config.toml
n_layer = 12
n_head = 3
d_mlp = 640
vocab_size = 5733
attn_scale = 0.125
tie_embeddings = true
parallel_block = false
init_std_up = 0.0465
grad_clip = 0.5
MLP neurons of a small language model. Each row is named by its layer, matrix (up: input weights) and neuron, and shows model dimensions 0-191. Each number is 128 + 24 x the weight over its row's rms, rounded and kept within 0 to 255. Numbers have three digits each.
After each neuron's rows, "fires in" lists the words (lower case) most often at its 100 highest values on Wikipedia text that the model never trained on.

L3.up84:124146077106131173128135140120131120139134172132120118118093119181164177113185118121107126133180130150104132151123107121144130095126157155119124122118202123100135103108109117094114125170121139138136145113108113130155134117130144091155121069145085137157129104153139156118140102154117115137104125119125111104101135086111124123162102172115108099091091085120112100098098140150140146116096185129087101172122136128123112160097153087134127079148135137126115182123135139136111154101138170185108168117119139113120149122116137110081107120143120145148130138149140153139133116112142169105
fires in: "there", "up", "therefore"

L4.up217:150136140132093199075104133166140160129097106144107114103108092149136123123154197133128143136164158129105121111134133149128155115117129151153173152119157113106125136069129177122143115135141149127119130110148144087088137122112136115137097118118121110111157113133151129106120158140131121136151153138138118044105158104134098112148120129130108118118103087126096117142133126124158154167096145129114140107144123134153124129153108133126067122157105111144169118106140094106112149144140112112136106105106122094153143142159149147161176128125156140112173170102102131172127093124053130122
fires in: "and"

L3.up120:178127146116121142135189129141108110158133089122123114118088126129136096137131120120156146138139099132113132127200124133123107187085131158106108133163078092088122148134102124187097103169122108100120139132158109171130132138152150132163106128149144123123145134148071122173109123123131086127135158149100126107096102151142127132131111147138124141143084100179147143105122148149148079087104142098088143119132122151115116128099184165107116104101132086123158142143148129110106090170130140127123151109138130136125128112104130103133123133125161180163125098173103129147162124141105121141
fires in: "of"

L3.up236:105139160136131113148123143103144138136134115086199113118111151099125165111142134125171111144094119166166063150167141145105136131109126139093133150174159151144157118098103118146115202163132098098092109101167144153136104126139129101103078135083110107136132135107113107113121141112085135116160164106136099140105126157152122123134109097107140111129144163112121152149095160117143116095108098132111171112154153186086120143147112149154119128160131118158071113099131111099123092131091133115140116165138139138088121157118092119165116107141149106129133129148129119116157128133131115138
fires in: "which", "where", "who"

L4.up79:129133116093110127127101165117140150164139119164174151103133163098134106118099119113125128165174098146092137113148139136120133131131101106115117117143118116160159132111060145130110135160079119096132112117091130141135125097112130148148111123105162146094129091120114131121104126166116106137108143153117191143146165126126165112134145117145128079170113129103164135119090146130124109095110094164117139153131151148105111098112132114125183122099107156120148149130127124091117139125152154133107084126095187178108142141112126134115120088135128164141159177162177105180144113167095153111
fires in: "at"

L3.up499:093083116146132113092127085153146152148093151081127169145118133126112172086093131120153122087122112101132119071168159136141081129117113084150089131115138132113122162156160181176131152123112046074148124150134143126090111117117105148127123145151109098106137139148128117154165132109124142150137138115111089126109179144115157129128104119092131174182102121132142149096135153126134133092134142150104176138171123116142130138139124127100150140129117113138161170100104161113130117145102132125108123144150111126127148176118143113120141116111105133141119156114111088130084124126138159132
fires in: "as", "and", "by"

L4.up72:100144118137161099110133159127127083129096091098138131161135144135140157157091116132122151113114140144108147138132139114140129122133082109141103156137129179095136098107148101140150119147167139105103112123116124126164114100136117143154157114140145079173138176110118114104117135174104111116125067112087119114115147139110141129118122145201129146130159134126094125095095105158133082127139139122164146108168152148091127159097109085124162137121091139112116136091153135112125109132135142118172111141161120094135142142135079154194106087112166145142104082126133149160122142135140110175
fires in: "that", "who", "also", "radio"

L2.up260:126121115093126117139070155088120062126138165113092143133142119153115117116100109144158112133111127110153119097141120122164136150086135121130146100139087112186138137095110109144129130127136136146130155110132132124143118130132174115098133121167147046152122132116144101151107145142146106111119138101195141111126088143158136120151148146156133164097114103128123141105131115162149125158119102117101163117122114128132158149134140141134126121125087149162074156138136124098094098129162150160158123156125142155129098137092092131133145143110126057162122114128180169136118141129139134056
fires in: "other", "such", "some", "any", "what"

L3.up41:184110143111109121118130117124145168084115122165091115137114144130156092073138140091145148123119122146119103112138130146162101196141134096191112177129157172151123157125138125134129144148172079171126143152093145121152133158122113148144103082089127114127131110119100132135136107093131099120103149126119128148118121137149176123143170119127076152165143149125105097126112135136146149121115126099136097103151125156128136148148124121120121118088185142119140143129123126135083132126129088110118137093091123063136074114115138107134141127162107154144137136108187127144107145089154141112
fires in: "one", "an", "against", "u", "at", "uprising"

L4.up456:118094093102136128133145113155121090148123103107132120131134131124109088128092104151108130155172125108159142141146141103125102140160137175137110104117148151120110191133150096131114141135094124086141137070169152091154157116116125153146158155114109126147094115164138095124144150114108112188193124114101125134130123153116151140149141128131108105182146109120133096145134127118063109126160108151152123132121163157096138087131124102149113104093113139136136100122112176135141116142109126120138119122114133153116083136128156156112096127129105128114182082123136150116146126061193150133
fires in: "from", "after", "without", "as", "with", "while"

L5.up421:105157140105113118162128104114087113140089134156119153083147108103073133107122103123128130147120107128090087135125138134122087134155161109154149121126114149115143136121145185135188152137140078087115128136145129165135158171139109154121137113142176184123113158089106120144104120119136085101140121113115124177132108151148125147120110115138123155132142145156149154136117122148151111145125111113127122147111147105124122118100130118135153137091130126131179087108136114108152059134110124128139124117130137164121055156078136140114100157101120125113160152127118132107136137116156217160
fires in: "of", "film", "song", "is", "name"

L3.up350:095160139120138090142131081100139142136094158126118133191124075157116105186121114113136114105179098151128130123134109123116132169132164147085128121149124123175114149133141110082095171138117125103154144104121099116173159128132110098162106120160086159137117160102166153163085134141118116118129134099122130155141074119134145125154111148152125120158120133136147120131100111131080144118128112114085113148141144111106135123162071101116086147150129169101121087134130186136154129127147116166108158103141129102138118095136173151129122142127126092115112155114126112101080154122130145138
fires in: "after", "while", "when", "coloured"

L3.up264:089097149143120144131121147164133127115175142133121119140105071124120117135130136123165112100086144127133096163113142165105131129110091128148129115146130128148071162149143133122126133154138046146133124092165119141137176094097119100163131096103158129130093090125158111101134153122112109182138123155124137136102139126133160114120073135106126106138165141144096168137106165156092175129125124071134135131139130122122156123139107113100113127116155139107149104113152204142104106102131141124104176109112139120136108150142148097109123106101149155127132173135156154144115123095112076131
fires in: "two", "three", "four", "five", "eight"

L5.up481:091133118124128103084125123149133109143162141115178122123142165122139116142091148118141123158118087117169179160172080137152151139116154161114140136088134095107122153148143164133106122131115155132148129110148143101109132133143202153136152131137123124170165127165135087168108113141125115145161113110111100088130112077111161116121110130106147164150106120125093098124105135116135112122094126132145114127165139102102128119127112073096132139101108113140097153160121122140146157120130180090102106095187093116077125159119124073147153110097122132165125096163130141158109127115138138137
fires in: "and", "people", "of", "have", "they"

L2.up71:104140143102086146133103126147106128125133105146130130128097142138131139129185101146189098130161127127118122132131133123111133140118137130082167156169140139149151090087153117087131184090124126119128170147137147140165159142079112079135082150108095138119143168149132135138140115114153143154129123138104121149151160179128143087134153132080118130122072121113116169126132118129109099109129090158100133125128170151126126121117134102095150096132134087157113098115141152106146099166078140129072139161120119148085137129140156103117128097132132181137155139167121124109101170146113108152
fires in: "where", "same", "how", "area", "brigade", "cidade"

L2.up359:158080144116135154139098141121126053082094128158142162099177127125131166113127112142121129147117146144142123135137140124102159139147124208141128086135155127144117121129144128139158103120125101106172134170125123128127122128126150157123146169121098118164145106143109140139175107081093090129137092104078143121123127097115098137159110154078145142161095107142099126082138116143117121131097099162142164128103110148089166144104139157083144116127142119127145115130108089135159132104135104077136134140128148139123144146083133137158157130129146109123133136167122100119136099179132138078
fires in: "has", "have", "had"

L2.up459:170092116139135135097111121114110156113110123111131120165094146132110107151153142158127130100111109138124122150148155129112156132089153153121117131120121129135144125097158168107145122114135131133119138135105089150119147126140138139088162169095140105170162128093121124158115135083095111176120090143118143135111133197086145118166086100145104155073116146130150142136083123145098134147143122166122130110084119139142107155113190107131120103136176141146095130133115132115129098157109114151117146127082135109086116131082159139084127165156186123122161077129148152119108137094134129173
fires in: "had", "we", "more", "offered", "chart", "weapons"

L2.up164:117132140092121122171138129155145124099105180101139165136110142111070114073113115139142150084104155118148095162142140117107193142118099157137126102144130081128107176095110120134120124078107120117101126157100112126131141139152117112137101107113167106095159102135186132130123130100094107146151100093144126132166145119117090180107148113086144154109135139134136153121081110117111114138114137147147170119103093172102126120125119105148142088130158148110098126150113109157143133113143182142150128136085134104141122123147167123123152148151129137160124084093152122096151159100138125113
fires in: "with", "ranked"

L2.up232:109087149103129112117158122112131128125138103097080121165120124132179170137187100154125156119129085171128131136100143138098121142191137129153131141106147074153110118125124160133127123139118093119148084125130139160111098106118128175081099143115088146143156121127128156154089166125115119097160122139090135145139132128143141134097154125090130127126131130122113074097158140142110147144123150164127132145146126126123086139111103186129108143117111121171149082147097101132155086147148121093126126140104123120090073140123074124152115133125153144090157105134120141113147179143089127107
fires in: "made", "signed", "released", "release", "record", "set"

L2.up220:152095129128101129113122152107147128115132150109132080166131134099093145148144130144157100166131111133173140152158121107092096215108137149119175115132167127142138126126151097131131120134124108173135140135140110146123109122102114124123129149104125066114129132135152142117071149089113109153149106139158133130115063161108138152130116109131131129128120154136141130121146136125075122150135123089147147170137146130084144153160147092114089159119121182106113097115092105169130155110159083128132133152109144121123135093090150153150142121185166124115108142120140098137098144144116066123
fires in: "two", "three", "several", "four", "various"

L2.up348:150092121087112093106092110145144121146146126144117116172181140138137142134122098100162178128128172096121087157125109088097120141123113108106150151152179134129146135125148131122136142135084115086166096142112102091147114096151103122120115097132161199102148160120176107149166141133114124126158158134134124112150127115130144096135108209142152093119119135125098177130136130128147138086104123136116061140113163155131135139122076125129112129130127132115154138122116148131121129183130155129131111127099117123110122079128076110129110101138107105155122138137162147086126128118136127094
fires in: "band", "company", "team", "club", "album"

L3.up265:152120144108122142129076127118172113153146144162119108193148140118093168112138091113122120183131100128126170125154139136161146117106137173118195121115126097114103142083100131086094132103093141123147167104129129111103109130188171162111117151129145147131161115137176142140094139131143105124090061132142110087152133128144135100104160136125123116140103108126161139101163126147103142157142117155104121121121128157154146102144118099128136131118096113158140109099123131062143135136142132123134099107077162119094154111081105154142119107139108132131113116136148132124169104138104121119
fires in: "but", "been", "and", "who", "however", "remained"

L2.up627:122140082115107134143132174105135131091117105094127134100138116148098178134159109102162132113099107155107115120121140175137162123128088106151137086110125148125134152081155127149138147118177135115131128142119147130124107080129117107136142087135145129132154159082127137177139143112138105120175110174089087090160134163157125138137115105137133145130166121134105134107100157090107142135145114137118115140168125116128179103145114120102129108162171152102124138115089107140075164123112127126100162108121107172141140105147127155093158154145123159122112132133163119135111213142115115086
fires in: "between", "such", "both", "similar", "referred", "prior"

L2.up5:112152128134136167200133142124125135144110131100167137128144137122101099119130132140116113116131139127107108107161089109142148100182150092151124156171133148138178084099112113163099163172113095115151146112106149130138110108125168153123125117113158096152150127108125127149129097142108139113168129080136079119089118127077092168113148153143109104119118124159140111098142105141155153180113128141114119070157143150054143139109142103107130118140132126126094127117129143104100148137112104131116127195129141085071163117130106111141104114147114122133144122145118112100148138154121166146
fires in: "that"

L2.up382:123110149141096166145111113158134103150151115120125130126147129124106136119158128139137095151088143095108148106117092121109073128111150155139153108117101107142180143142165093132121132146146141128149191097110100143160116149125154124102064113116090158110158132121154161133113175125116125093123124121137080172142105092132122134128140107117119163151109155124162091095149091154127120109111113158113110170117153069133154124150136153144126084100137150148094151130143101152119095132159084177075123142126141176107113130145153148124157136163150149138118094109106124105085138143151131143
fires in: "life", "daughter", "son", "wife", "sister"

L3.up272:136158114110109119130129133118105136115129146102127140124138139129125138145117128118085093150137079118154131182127087120101098133144145105130155113145122107144165153143086159108107142120125123136132118100175062099115146119104145142141145165128119105139113146131130096094076154154149131162120113118079145145134119144146122096113108146128228111134165113142119142144128092148102073147103147117168135147128144139096105121099094124155075113114124144152140143138149119119105111157142128114113163129172122137084108189182111133134135108147121136135083096105124141122192143109119109138
fires in: "as", "for", "made", "evolution"

L2.up593:120158111070104124097144117116155143122129172112130191120132137157128101082111102143155143158121137163129099140135142151129104159142119114132150142116170093157105125121161109143109110089123069171106138114069167106136133120146092143136088130120115142164124125147138157144095122098127117121157127161116091126164129137150086062124159118108105164128098164136095157144103171112087140078148089138152114133090097117135138110111113100153144123165126149120122143105133125090124102156144125131114099138100111115138107136170159161116147158085131137132124123126150122126166097137141110161
fires in: "including", "include", "includes", "former"

L5.up355:133178152162138147103117190151154106117085134152119152114193121127150129079121108122109136136152098131097154105085176162135112142151095142092139133155145131138126100124135157174087110159163116083134157138095117128119143081148093106154145128106100128155100157115146116098169139105125139135103175193156109153139115091110163103109159106128113140130159135121138165129148162124139134094078135106107113163097132095133097128100128119131135086121141163091151104092134149134108153101122148113124115119144138114115121136118100127132151088109121149153082112114113120143135141121118150124
fires in: "to", "for", "at"

L2.up582:114111102155112152128151139171098091117114063098146165158137109086163121111124191199131136135120090170124127112077138126146130094147135126124103111117133139133170160140150113147099151122134145130109119155129112157141143122112101127140113133105114154120146075084144131153133095130145143145141144194105134125161117107064161141112117104131133156152133131108117129123124157146123136127123118133104105130145148137087146115129148113132153146121155162086171140102159139174105118135155088083164133109101129118140116152150151113087134101127113105110174084106084156116106150115134135122
fires in: "number", "population", "isbn", "age", "code"

L4.up269:107094138115093094159092181117119114137118129163145126097130079125127111083123147108133107152159107101169133108088113141123154114100114130149073148159125130115086111103172149123155129111110094128154099158122135120080160098121092119130163110163081092097127130145166154085115132119104138109100178134142099127109170164106154110134113115125121118126127114137121129120135157151163148155153092169087141143156130117131126088184137123138180143179119119140137100125125143100128112133149109147118115108097115154143132128112128147171083122129150146113141144127119152166111135158128183117
fires in: "and", "also", "not", "by"

L5.up157:151146160092107143093103089106178075125155156132081119165092137150145120138143125119116174167131107165102149153155134120138118109080121101120167124104147119135134105114130120115143121083145140147141147117162124137120120089115126125124092136175156126147142108096138170090093121167139082156109157167159088109147132142118143122125119113105160134117143133058141147116138103101133128144133157128103108127146148148133140196150130149117112135130091154109157140105103168131170133127114092140119129088128086105133131099150136089119119138112093116153109113180117154106135115121077126136
fires in: "and", "politician", "left"

L5.up303:128127110110123143139104109098119108115137189153120147131154170138138103114127125125142149144151099141167103127131087149153146154098130110132110168092115088120100140084141158086161123132162126114104150121126110128115141096124136134132122126194157107149107136156104126150101131106115115148126116155109106127165152112152115097133139152105111159081129144152114150140135153092157099097130111186116157113137157144125163164091139126122137104165128134090127096140137143119172152157084136171102072065171143138102136125115107162140095108127179118112121136128177104135124151116086159122
fires in: "also", "repatriation"

L3.up517:165059158110112156149127148124162126111125131183071107150094121124123084127126123196132128114131174135132110118153135140149100079139130164131131126139146125102122147152149108129109083139142077148149103134117097114136121114139081151121149112103109118138086194127137147135075131135160158147113136153119123132144122125122156133073147137110164125117124138137105139090144126115107142127112156140123170089160097137117143173122114122111121120090146124148121116109161112088138124160129118133122131117171092132146076131125096154104151117118105141097134094125089117126122162083153169167
fires in: "made", "released", "make", "set", "took", "smooth"

L2.up262:111149163123152137139121139103143095089171118124137125114095128098090125094088124157147124162121141101119151124122177157139053123134144156167133155156107166174178121077155109150150158106147114099116095112109151119158139138118147145122108121140158133145153124149117148140117080119135103086159120120116109119140117137118112120150121143138114135103139149122173120107112100167149146160113112142095147125162109131151134149149126117097141098140111117128100143084102103119160083111126108119104118196136146072103108123132100130206111095165123130127108160127138111126154163130117150118
fires in: "who", "where", "that", "whom"

L4.up191:123150148136140124119176101122144106147187191163151104123089139111120159118154129139129143156135126150099127117151108116096108110127184132125130112134150135122221120104126129115123166132084112131158117103113154121131110110126120138099111114123115124151160116090144124137127113130092113116126129143120124137145117110107139130141096151150145130138112063105180114162129144148155127173118181148086117119142122177089105164101097158136094109126177143110094128130152160103118130115111132132057102119122145091140094115143125097131130126158109162109099082142121133170123136119109157105
fires in: "there", "that", "radiation", "therefore"

L3.up143:138123090136105113151130139131067090096107153136175149166080081126110122124127109172133122134139089151135147135090128104130152140145103197111115091149093169159108128141143102129153134102102132117120131179138094128122148125104088160153136117134139094134128138121130126137117112096123130134134119101106109119125126136112117107165121134109145126124089145155125167127131061164136104137144124136128124149157159144094151168121120104072125150129159114137095161158122166132114076156113116113158150125118115140182136186115143108132166110141093138091151134102158109130140152140087146090
fires in: "had", "has", "having", "have"

L3.up344:137104140114131136139142160117136129146151149168078140095125160145196096105119148123100108145099108144113113129127108157198120154151131099141126118082168168137116129138125077116171135139138126177137137141143093120134151121124111140150174199137141122136157122146138119094095104142126128140097135123113105116151130142069114116111141128077175089144126131108142132129122081090111114116117107115140115114126118165154145156139154085075138166111120130125105147108118171159128124103119122117156127147117152144173082131131112088122094138125135140128141096132140178093149129111084122111
fires in: "made", "set", "make", "went", "be", "not"

L5.up49:135128166132161100159114163090132173111129095132122156163124117143143102164113110125163127188120133111071157121130131094123128126113135122132098134132138138205111099103122139126141092129109128164163140111129149171107136124139139141119117147164100131148118102102156134120142159119089142094109109116122119133109128113105126132127094136143138109077130130173151137150130138113119140136157101130123099101169119160126134147138147088140118122108084120126118188091143158161118189150135095156120085110151111122115112105134171098104137142139080115077119112132086113165127116065117126172
fires in: "to", "and", "first", "the", "second"

L2.up118:117132157090121137131135120074117138123105134109077176149080171154123149163164108123119125210118185139140086148126149104098116102159100106154114144157134136175116116080137102089105132136077133142106114131141114084146145103147152148109103122151125149138160108125136133121100124096124135125121106136142159153106146123138132173117109105146119131144133118139096088114127129128156115099129153132149136142091118125140155149114150125130147122140100121136118122198120140136158141132151132150170097103109123108098124084125098127113152153100106143127105129121101143158119143039089118137
fires in: "no", "kegan"

L3.up453:088128134117129140165117145093035139136110142102117125167132117083109129126090122148117116109108144158141162131145145122180139136127114124155150155127153150108161129121104117156098134121169145114146141132130125120147128124139161151101131081109165097132133137121103164193142093153096085137163117128162113109136126108094154127097125152099141123125130144168117154092155100147108168149118142128119106132163111115124109128141157116093113100117091137170131126087177150162108131080123135121103162115115172109135142138166108152129096136147119108156094084126144143086111160154089113121
fires in: "that"

L5.up155:132140180080114177120123114149105092105129153171133134139094116120127140119146116085131124130138140136091142119118169130142136158079118119134156094145147116160085152158134101136137113144138128126127112134181133137124168188139144112118142136144133149148173132108123102099144127099115132133139150114091129107088080103140136073086124105095102115138106117113136110124184132122138144123098147075115188132138099183175147140178102149131121136140129141098186135126125123115163159116131111142071099125136081078131112084132114097155142115148121137125119143143131116122109135110111128125
fires in: "and", "consultant"

L7.up521:131077129148134150100137116101152074143116147132131114165137159137129102101107141149158150130108175160116124118114093134119143132072139141117183170166134128133104160106128117130138104101118159153147125155117107103116133120106083151092173099146129140134165116097087127136147085103125139175130133145099094113117138072151121082124143137111166111154110136133143129180118137163088132138095162096138114117130139117095104158134164109125126145140152121149108163162122153163154111107125116130150123089124133111174101101171113150125110127178148109104106076143169124140091137119137152126
fires in: "was", "had", "in", "after", "on"

L2.up567:105102147135164111113196092164123138159134127109080085159136105120086119101156123130146142120123124119136101160090113129166099143161094146183109124137165084113132110137107106113145175155075095121113125092127113132157152165134151107084120140123101105171152117114131148121126126135114104123129155118122160161104139191105156126108107109178086116149147120104128087073098113090144119131117105141134107128110109108129104158135163136080163110110142118122116142138102148130145076103097134135148119135098132106105141138159124127109120140157150143152149148136123133126184155143145126114
fires in: "no", "noise", "vs"

L4.up55:095109143090131123127133084132141134124150103128118134092154113097150129080161112154104094136128128118096130089151141105096153133173086163158150169100145145130171138127134146112136114137132094078129117120137133155132193124125154108111127131146150148110122099134120135132128126121120159123151135069100164184094145132108089142135152121119074133143105114120138150140111128155118124035158139168118166146102146118110144137090132114102177092140141147154127157120115177119130116143124147103154109131118144169090107165165180137149110126108105125146126140115144109145144111155115108124
fires in: "at", "won", "university"

L2.up206:111096137118136143094110102092152114119145124104167073138162147091131146091127139148092152120104151089117149132129111147149149145186149132093125151135106134167154160099170155092068085114089092108117092111121113150133127125162138150118116120116121120129153157092108105151107178118123156107129116112154114131158119075151134112133144128097151155132133171133153135125132176124131146108155129128131160176133139148114153210106124104117126098129120102108091093125152099126134150124126166148083094146102123118099142120120100150120161161158111127152098093120108149140119122156134131113
fires in: "who", "to", "may"

L5.up583:140126123161118072136143115138107114164134094127114143178136141104114116096127142111143143062152101103112087087104172142064120111146107121124101117141132158159121119152138118110118127133076149126132135152134120139094099111150110121114144129158113153141116119134166106122145192117135075115113146181093104117137153141106086117139132101140141103135161163130111111125153116128180123146107127149129191108149136090134152132113130095131086100164112136111126124150100119090118173094088121129150140135136131159141157124147124124162086126112143122111146164127133093193094136126158145144
fires in: "to"

L7.up68:116159155087140127086144148146151124134140127109121115082137088119089106129118087104135122129122143138169148082125121117129139160090094148087093125156114154170139153122156129140098147166124145120095143102134100077100146107126105134128153108161136112152122110125148142212137113134139135127151116127139110176107130130162088101162127119110134121110135129151119106096151132100103125112131126126146158148138157133086148171104129121133148131138101136105097074116101149151152154159096116168093093111131161092126092157128101161153096148162107090157129159126096129126149171146161164132
fires in: "they", "and", "who", "will", "but"

L7.up623:159154111096117160114140111148170083118071166162096116171148113143115118105096159145158155162135074159126125084116130113136139143151150129131150097124146124119139140115109142140142159123103095150111133126153131105080140159148137150135174107145098138129138123101114103126142149095114126115174168159120105124143166165140146119080104091131150147160119135107150131127122158167111149135129100094095157126105108154110130119145123109127134113140098146138125122106127137132064149126136114132081133092119083119105151159101110153146094124191146132118144124149156137113047131106145118156
fires in: "and", "with"

L2.up412:136151138109105136118150082119091111141152147093155087125128176146149108125152121175148113136132103146091098155128110110147100186100153139121087120121155138127135175151113155125182160115108129134109108140146124182180117139172120155148048100154106091096129111169114131142103119147133159161108143114106124119087139128123135159160142113130136138140169103152144092124121103110133101144128155159148168143135130118104124148124102131131138103142135134141121123152100123096152134094116097111117122166119131132066123097110141146156099156156121090079128112122103133137069135135107149136
fires in: "an", "area", "population", "place", "almost", "estate"

L3.up122:137144128080112142129110092159131149131135139121153152144116128081151117143135168154186162188133161116120077131092143143087086120106132049105152115130123166133134152147150102151131120157142097110104116115166146117106113183146136120096140115077168165115112124110153157133136112110133101119129181119136128143122144105155122137123114111143137143099144131125093109113133114167133127120083128115170093154132136136116151097130103096119102149112099155137114141112130146092172145134124119079131118184116122111106094096124081142134107099143120135133154133122149122078146124104153085130
fires in: "game", "video", "player", "album", "code"

L3.up173:158120140081100102143113110108059161126166145168132111171080118148129111127137102142155146153100109129081098126140125106128125131144144138135098133132139127137135113152150104156127130139148144128137137092145110132105116148164128134137070138111146146163162149145141100152157135110164076122172164122170104134140087155138133101153170086124104109140114118135140155090130132133148104102134083104161156108146140125166147156126141124086106139135167104128141143165138132158082160096119116151117118118156131115116099092139177101105133112140148134122070075127081103146112132116158137107
fires in: "life", "daughter", "females", "loss", "death", "wife"

L5.up406:138171166165162133111104139149161132163119152051110080124140128175115141128171120159109160170102127107150165093134115080147129102164140100080129140094140135144106127120169130110160099125131136116085115130142095170126155127113107131102144102155137132111095099106155085114134105113139138197141126152166134113108104108113129115123156115153123139161131134122115143148152148141148093119117148104103117140108119090121108148091097097117115119136110153116138114139137146126119177177096159134125101134145147101123140118088117152132145169183124084143131119118134127086149104121100130118
fires in: "to", "not", "help", "also", "would"

L3.up518:169120093183119129093173116147125098137153141118142181123129107121125085094088126143108105120127121114124150108141115166127134151142126110122140164105147160112119153195148128120111121103154110097150146076148139155123155081096093144121132082081104100131100126130111135141127150140148090144089157132140160115151127098097140123114124126139101164136140087153120169130132146145135117118169139092112088132157124178129164174104137096102113130114145146068167121114142140098115096157109090101126126150134137120131104142142162149151158114107153091133129137084129154129087121138149159132
fires in: "part", "number", "year", "age", "list", "top"

L2.up140:129091185081150118109134137088140136145069147140150119116130111090162105156122132128110137149121129151138111153104153150152088110105133176156118143149144158110135203084114077138119179147127085136118103124140118172138101132138129140167098206131127118155105124145121124123097110128115110147141109154085127112120119117133107114125151131142165117115156120127114127124146105114119077122123098103145136129118148136136141157122096159132122186141148129140132157166110091154108143135111124131145131083146114080137109120138148118117132115134103170168140050111100148147118139116153103147
fires in: "made", "became", "took", "as", "chief", "make"

L5.up354:093119127122165130090147095152137126129099157110179139114131116137116103113066157097136162144138102147180174120114132120132107144117123154167117122152113148085118110087125105176126161129131115095101120136127137118151161133073143124124161133143140116173113102121169119126174137112110159122176127134128106093115144125150153148115130098146100128135109153124158143130139150118194130110116106134162092159133138144149119099157107108135134103149123128140137162093109120141137079084080139103109117147097172095116073154153101129123138133113125120143142108173127135125198128151127105108
fires in: "by", "the", "as", "with"

L3.up283:118135136067163127096173135154132075150137131138082135115126116175145145133088125113135151178207076124141129132150128107113072181074151135113097138159113161136104087123133118161112139150137133088143151133123150121124146107163133112153161124140102146122133133134115129119097134129118100130103117140117138091141135147111155155115099136142143081118133129123121170130151080141114133142108156140101166129127112129147117123178113121131132134114120123137077094132134121119142097129151146160075158145120126159151135078121124132116111061121135159130175118125111112140171130084108136141
fires in: "from"

L2.up179:116149156125115145146137133139135176132141142178112104102089136097124119129184115149135143121127191159124114170160099136126138087113127118108126133151168092133120152105086112126137146126137111112121188135102113124115077136118099167133115119130082143116095132100147109154143148075099094120106155074139111143124148123130177075146135139120114081087114108093119169126114174123096135046084126139111111142115140129118142175119125129104146151141160132141127145101122138152105135116150106159110126141134117132074143121150126157138124108137111136176143151126123147156153150161119113130
fires in: "there", "it", "which", "therefore"

L3.up574:148143164100147133161126168112132138107125128108157117111089147147092132103121134140110131108151129135102137203155139127124117106158114122198165098119166144138157119108128111184117112178148118129129144099124136141104114146104119117070134069111139124135144101121130123175157108141076147136126126104141141072074129111075132106116119127152081089151122128148135121146168140118120134134101122097136122133123163147111112116128119096114120139134162132150103122136172120175134130140082149126154136157136118110109151125164077094136141113169164130135131080136110137107140079138099109136
fires in: "that", "there"

L2.up345:141083147117106099117151135143128130163106076072137112129145150110154156133153145134136093112152140130149098139125139124130138120136131143196114124163129107134103130161157142138106100087084125143147085102072125105132119146128142137097106127156124161136116134121139136099097147133151086147087116090133151127106121096133118095135142146133130174109144095164100152172112129136124110159151099160143093156141134149098098124120111153158139091139118115157138144084154144101130111147152127121129123148151124195149077113140177156099139105120085136137129089139071139114129115114170165161
fires in: "for", "united", "of", "code", "german"